python train.py --n_layer=15 --d_model=640 --n_head=15 --n_kv_head=15 --head_dim=64 --d_mlp=832 --vocab_size=8192 --activation="swiglu" --norm="rmsnorm" --norm_place="pre" --norm_eps=1e-06 --positions="rope" --rope_base=17200.0 --rope_fraction=1.0 --qk_norm=false --attn_scale=0.125 --bias="none" --tie_embeddings=false --parallel_block=false --init="trunc" --init_std_qkv=0.026 --init_std_o=0.0 --init_std_up=0.026 --init_std_down=0.0 --optimizer="muon_variant" --lr=0.0129 --beta1=0.9 --weight_decay=0.017 --lr_head=0.00498 --grad_clip=0.5 --warmup_steps=200 --schedule="wsd" --decay_fraction=0.826 --decay_shape="linear" --final_lr_fraction=0.02 --batch_tokens=131072 --seq_len=512 --doc_mask=true --train_tokens=902600000 --steps=6887 --dataset="wikipedia_en"
MLP neurons of a small language model. Each row is named by its layer, matrix (gate and up: input weights; down: output weights) and neuron, and shows model dimensions 192-319. Each number is 128 + 24 x the weight over its row's rms, rounded and kept within 0 to 255. Numbers have three digits each. A neuron's up and down rows have the sign that makes its largest values positive.
After each neuron's rows, "fires in" lists the words (lower case) most often at its 100 highest values on Wikipedia text that the model never trained on. A number after a token or word is its count.

L2.gate661:103096130136132119092116076120132115169122120119126096138117159102114109156125096107099190143116154135090158161102122125101132075143149122086143140158127110086144132126133127115126102099150125115129172144131112147147138103081131196142136086141156106137100111126122096126153094123138117113152125140129126154112133148139128126124120116109135096082103138108131146103159141064140158104144
L2.up661:113105073091159093134106081129127130115124150127186112116097121073092140136110135093094107101129069102095127088123116130136157126144141112137157130116079114095184139113125155090118163127139123164132154137110129110148148115083138149129084099098189118120140111109130120107149132120090143127124113125126112143062102106135102108133133164123126117121120125144090085124100122130130147167125
L2.down661:138168157087152112157152142113127104126120143101121150114154151132168147136102134163108102098142171123145118110148171111139120164157122094133132140208162176116180147126077139122109133146146103115166114126117139110137151096105135119122143129146154132118100118113133100123085164089131117214165152176175100113158131133108121102167131121157094149150122096139114093098092166148154121098105
fires in: "of" 92, "over" 6

L11.gate35:136164095105162122152106117139152146106120119152130098191121116154144101139101083092142157139173095099148096138112119134114141131109104102108135164127105159113167149101140140135137149145118120152141116119184103088093115105146121127108167138147141122096122146110140138149114113140141115201167120170135097102153124150120160150074143154133128183113124136138098135122086166129173103089110
L11.up35:142151139124136149163152115112123150128114167106071130124131082116120139155154161066130113143128135119122137115150155168094129135152091116074139131155148123150121159139142177136140099128083101141121146182113095120097134118103099149103086119088099104104172104144184125129085163131107119147155130124112089082128165129091130139106122137102131117128140162112102129147117153100112113090171
L11.down35:139107098107074104151120150155168105113086151133168135092072127127122087103104104066113130117122135124117181120113105161097100164133126137124118057124179140113142171118152135141159111155141159118117116133125114141133126099092111108109093149107172115164154090141113157125082117140125134074124131124139118114146100163163106132160165147140135125162161164127137157119110115092108109096140
fires in: "a" 31, "west" 14, "in" 7, "new" 5

L10.gate84:089122161136133102134138121160137141119122122113162142102147175137141120121106157168115101130100141140116106125081128169151091139148139153110161115136149132118106127132086151090118123136122104148176119169117140113119138150145114125143104145103147126108084179146190112104111090117127142183128124141122175123186085132123130127095131120114109132143109135130125133119188134112154154102146
L10.up84:136119149168082098095108134123130108106105131123092105128106140123132133142139092138135139126154120160126125149126130110131104109106102148130166101151076128114147115121130152079158094109105111099180146184160145178110171147131130115113128140097168122152126141121159139098155117151164106151157164116155168088162089135130111149112090159146152130136091143135147154101143127141112147132149
L10.down84:119137120144130142045150153149050110086114088107144144141085151101073134146152155138105150137104136118104134156107133119134125123154129139165149109140111133124117172103111104120097117114097130118125108146138130104191134122111114141178136150121103086135114127151133152088116120188162106119140139129149114075117084156122136153070109105110093055122130139140128133093142111144117144138155
fires in: "in" 52, "tumor" 4

L5.gate317:118127110096127100141142111117140151166144149146102115103140109108118130140114157129125171121152113146121099100158100112136117103130108118131123116150124151131099120122137071115118114114139094165148137124087115125137158105133160154117132057088154125137121113122082123144135089139092110149166154118163132154179090126083113145095161107167139128152144123131131109132107155113128095128124
L5.up317:150112111100100159124132168142149144084166106102162116144091116107136131139119152185143154119154113116155141087108168134179145146157139135147128139118130119142099148145134119144146118140143109100159116126120142136151159110122154182109073081140146155131120153097136117182098140139113157097116104144136159127133140111135101135131132154164125163153151144131109105113135132183126137114102
L5.down317:114145091161115102140117159153145143144074119136129137128103103126138134177096163093089151113104112142145149083149099138145114112125183119132166113168088103122093151144096132137116107125106067130176132146118101102127146142118127146149097142103147102054130139111078131130131134135092137181147146156124135116149059139122093146147104113128117088139142089117100153142120174140105113086146
fires in: "in" 57, "of" 28, "on" 4

L3.gate32:181122125094131130118180113146115097166121093138156149166103145118139142108122126143107120182107140107148106141124126136125084121088122082124155135114132124178102116098136137137152124126124139122124134116121139168128100136127140112166130140132113165118121093153106128093131129076143107122087167119133117128123148113164144082107136084121107093127115088135148113130127132162157162122122
L3.up32:133106141101142128092145108154121144122136080157117130147175113141139162104158126113153121116153135170143118125130108078095119109073130142137116146127143098140082104124153142110119136122105151130167107116090135159087110124111105110156099147157099144117123064157083136125151180089103110147121122167111166160106140124180149156105097112148102132096119131079139120119102123151141126113120
L3.down32:158118143133156143091125096129139160124103140172119128130129143132142130082175110073156138130143109105145150144165093095145113092137082127107145089178177140124143097121136137125111146151105113108152130137142148116109139181114128155101102117111142118105118119150154155125110130159106148123155123149157161107148134102122116173160142134165143166138087143056108113139131139113148118116148
fires in: "by" 50, "to" 13, "through" 11, "of" 6, "via" 5, "on" 5

L10.gate609:087082080146141077102114137107165074142121169126109122112129164148144107110131150116139102099167093177131122104149092135162115185148106109082129151112106133136119136114080081104118150149132120086145133139116145133151125127148149147145138144132144177091171086163117153136161119135160159107131153105151122138177120137124155107179118101124120109120102101147119096113103163156116160130097
L10.up609:090150146134113108112122126139114113146136119117124149116126114145109154163135130072084093079156125097166117133122141151101094117173134158182153143102114129083154123132136144136152123152113128110166102149111168113136154108091108133145136153162135165159143145111113150115157154116147120115120092132126111128101117139156133129091096098094141131103139109148140105117151116164141091124107
L10.down609:107093170099138109156131165124121152134126122155087095139169130100106156140085116109124122125113107127155076144116132158125103111136176140122136151082129126141102137135127134133146142165115101081119124160122156138146116127139121075128123153169157177122077135155148140171116121154089128104139160135097124104155071119180151124122151132132113139127092064111147114113110125149121103074133
fires in: "was" 75, "were" 11, "the" 9

L6.gate522:127123103109166153152137161137143126121128114114140133118136086103138080159110127160067169155184131138089135124102125150126138152102134103110135129143125134140086116124152112112115134163133134094152146123184115165133123160083156138131143133118189141094143103118158113125139162159086111101120141102108121131127132119145137166138140083124136132135117125112155115141154147114168155127125
L6.up522:119113088116153112142123145104162092084160122165161142113116151118117167135082120121119130123165113107164076119127134138114121145120122125103079138130120119133134152157158111143141125129134161154142113152127177178127106148128148161166132123145134107156111168111188103109081145143116082100093110177130111085108078120131108152119131109120117187125147162134142095118121127126082130133132
L6.down522:129140156125121133160135125092064128135120130124137136140092143142155081134111164081115098114136192116126169110153124122087119128133120151126098117183120177139149121110124106166114127121136097140110143137136107114105130131112148125147120107180148130157098137124145138132118109103084105117149137129113135139116154116163108169136143150101126140113125163113132088068151089153115148141128
fires in: "grand" 21, "of" 16, "main" 9, "maine" 8

L5.gate564:142116079095089160149137139154107187133154149125149149077157114082108092115138176167091131139182150118094084164128143095133139122152152125138130134151113145134145118139140129087121085097094111074118126092105140168116142105123114137083174059134162094097148088136147128127104107138152118171105144142109103132116140110133106099138137102150148114095096188113164064168108171107126133130170
L5.up564:109144127142128122121110110155129115146103116078103125126132164126173148076099084111149173175161104129134129127136113150119125133149120148145078169164144138097111130121153111138140139111105095155115085131126150103111117119168091104121119120138111118124113187132106109150133099111127102118094167098172127123173085143128130163168113129125107132140151113126108151155111104147144118153142
L5.down564:110100121146108123150098136119126133141155126127151144149114102132149156127111112098133129121109150169112077106075145107146093134082135115150102053129162129147128161154094065090110133164158072112097162118079154166131092154148081124161116117147151113110125138109104134140145128149137128114148136114142098136112142131133170108121109107135157105123143105098096180115150136118130135130099
fires in: "all" 56

L6.gate706:127129107126125139157152127111124164145120087131153132107121114172090106111071117135153104118118156124128088126127120190131090126121160110133110114120141132135141119129135131109120121119124156116162113147143137085128121079157164119108121132149156150123080161129137105159104131122162126122128129153125093139133138119114101110079131110123113169119147177094083147093101099104125166115176
L6.up706:142120113158108135167123140128101094127123112113090113156184152186129114133103126133174112110119106156122102118166109114121082108183131109132110085102104105110154103112164154083137107124130124139161152130077116114124119119099162161137186120135075090148164143114107174113118110123145100123138123155154127103132135130140104139120127135083134106136147105151143134157121119119106141152117
L6.down706:118139095163141138159110139125131116110110084099100111147132157123139125112121115140114120148127149144072175107175104101109142102173177149162123106206135153126170122068148120130125108116154136093147120144136131120106114076083103171162125143190163104146134141107108157096106117118106107126121129122134152090156149122141137152100149099120125142099156104114137124140109120096139121111116
fires in: "of" 24, "in" 16, "as" 12, "a" 12, "an" 10, "at" 5

L6.gate780:108119167156151094126157127108138132123120124124144084116107087113135145112148122099066147151112094139151134157112128137118112132106141134163177101130121110110092149154088132138128101144131105162093149125134133129108127143094134130158117097092101129123134094151092122119116141130138143151080145127117131077138157117056115122085100169094184149126160110124095154161142155127116133103050
L6.up780:124098110154157122107120116150108139096152098136131140108118132127134149116124153106133122158142136162123136134099138156131125122100118072134143148119109156168141098135103137190138143131157150162105121128136095128117118127131138120153121162101137123153118092093154115138135140161124186100122119144153134078147122099140166154131137149098120120117124103098122165134170139130141145066123
L6.down780:119099152145143134086175151075081168137142118130129156149142148101146122116112128112154127140117140124120137104159119133133117094109084163110105112127149092127154157171145113111164130134149145147142096131134126143133133178153136141160088131125147131149139134114119161122121161127144150122100162140135167121152118086079126137129148136116161138123097140090148129175104161133076127077130
fires in: "with" 75, "to" 15

L2.gate559:085112126083114115172154087129158169129152156123132132137176090130133123171119134152130135146132129108133123165108126133163146106138117136106127157209127093129177156106098154109123119158145093155134169149131116129122151110111143159129145115118143179117168127139120093091172114126116144112131129128126142102148112181101143100130118118123088134176099094162127096125111118130144163182128
L2.up559:109089140121112126142135092102133135112155123150140099127138092134099154119128125144124125194162124099124130156153137126134166085138106131101147137091108116167131139138137150092082133144126115122138153156135102107121141138137134117128148086149136115139160113146156131112153112085093140093134105121134176095108135177117154130181103101114109160172140119159165115110111116120117132146128
L2.down559:189116182092115139129093113110137155133119114092109097109159094139143132090107098103152122140185131121163144136146109160160131098114075093114125130255162133138120129119144174140107112151113132132132120115137146090137125142159156124079147143124130152146153098142169130116158116142124131107134109150125165095111096146118106142099122095166136125142106138116158106124099123106102136152075
fires in: "won" 23, "in" 17, "at" 15, "win" 4, "winning" 4

L2.gate332:138137128158091145143080131090125169120149109131123127137113147129137147127139129094125118084164147128099124122174112136170099147143129128146107132109126138099098138129142174110130114146113107162127137151122118144098097144158168130109162112133163128136136097120084163083137116151143130082121100118135122139123130123148127109132120138145115133132174116129136128119125119149119099167147
L2.up332:120130109132139126168118132112099106105143133155133138151160140123113122119167115095157133146142136101130157112159187167123078174141099132147149145082097131161112151156122121172113141214124130139090100161134134163135091128117115123088130164114148131130113148148125106096113199142152114145141100129146135105135129105122104123133136101141136091064100120146156116096161149111090089138146
L2.down332:094095164132116128100096125117092125105156114151139143142166200144155151148108156127148147109148150146117118171146133110106126088165099104167166137154156127135113126110113136159150138145135115140146111119123149134103129127086132153105101148144075132103137135111138129148119137072121100127155108109127123104120151126118135086130132146176151111099109091150150119137115122092110109127096
fires in: "was" 34, "been" 28, "were" 8, "played" 8, "lived" 5

L2.gate273:148107152156100113139175139180134122104153092091126081126135123137131151184115109140150144125142130107100135140140105167076177120143114097142130085155130162136124128122121099153148135138100115118185120149091115132123105165113119099134098088130197122147149146160149149173120128141126097137130094148127161098123106104097168121100102143109091125132172094115125138164179204143173128142163
L2.up273:105111177160130122121120093124127123182127142156142114123135116152165119098142080118161133113155171130084160087135150135089105088138101106123137118113168087139172123146121136131129081157112136121105148143106150134088137130076130095164185079104157122136119096148108142164159138143122170086130065133122118124109155124070131138112116161141139089137178111141166181142145112110166100160178
L2.down273:149106164130128109092095133177129099178158093148154127129128094152181171118166083096130116147144116146106142119175147143117121097133094113134071148148139176137119132131165135128088124158131081145131146143117152099087135146158158108153140133139166129101120115151148150125078158113135090139099138147085116073129127155144128149131133131138090139118081147097161128176133189115184080120144
fires in: "at" 25, "atlas" 15, "fairy" 6, "attack" 4, "in" 4, "as" 4

L6.gate754:075144095134102138117110142127148138165157127138148111113117186140110097152109120121156132164139125139149134152067149124111108098144108111125172164163139127149078151136116094128167194115112156168130134160143116124135104110113147155105143121089127165154109142097165134094140118141116130108136097088164151145120117103125083121139120159098108131109122098140095156177180136183120134115124
L6.up754:075131129144078132103127125157116119109138170159137168081112137137142122135140131109139117131125108145171168100114108144172113131111132125137156146174106122130158151128131118156134136120126091081139167142144148097141126110131165133171101162131107163101139109105092137107100135124150158099166077124122086154155100101122092133164099104150137132151142092105117109117113117105131154093115
L6.down754:141167104123106097141128175142138131111163101128121131145125150151121115149116117137149144149144149169187131130163126086124144143127099141142118206132144110132150184134114093102105136096132083109149147186116084123143122144123142093149159121144104163153145132131185169082143154160097136142152132115098152101101120135078130134168146121159131151121133120153141087163105163109161161132107
fires in: "of" 40, "in" 38, "to" 12, "for" 6

L5.gate785:138183161134158102124128170096098127141087130136088116162127114141126157064120164121157107107122110134108142146094134131154096144116118128173154095095098144070139145149108171144155113135141119149123176125183110148151104167145115103163154160063112129093139102124089098127110157135106118122117123126157154117123124106127100141125155163097108083104127152133124104113154122146101109108152
L5.up785:141112100143127090103102148147133143114115167150089104123136112117095123144105128156094135125136108118111144125090131113129113151128128102102133160132142100110153136131130089138133108112110137156098106131106103151122109095118125136178149146138104128108127076132096129104120105096108110086172112090101111123125137138154121128124120125121103115141178143077122155114108114149100088126135
L5.down785:117159169118116128071151126112115101137143162110137109130114073095129141147160131122128089117143137153096143119117117121151149104111105091116138153125135142115113151135149141132118164139052126132086130138097153170127087150107077107123155131144150140131150113127116139128098145060117130130116104121146138112162160130141147129122124099140095106119147126139145124125146146145098115140122
fires in: "from" 30, "to" 22, "by" 11, "hear" 4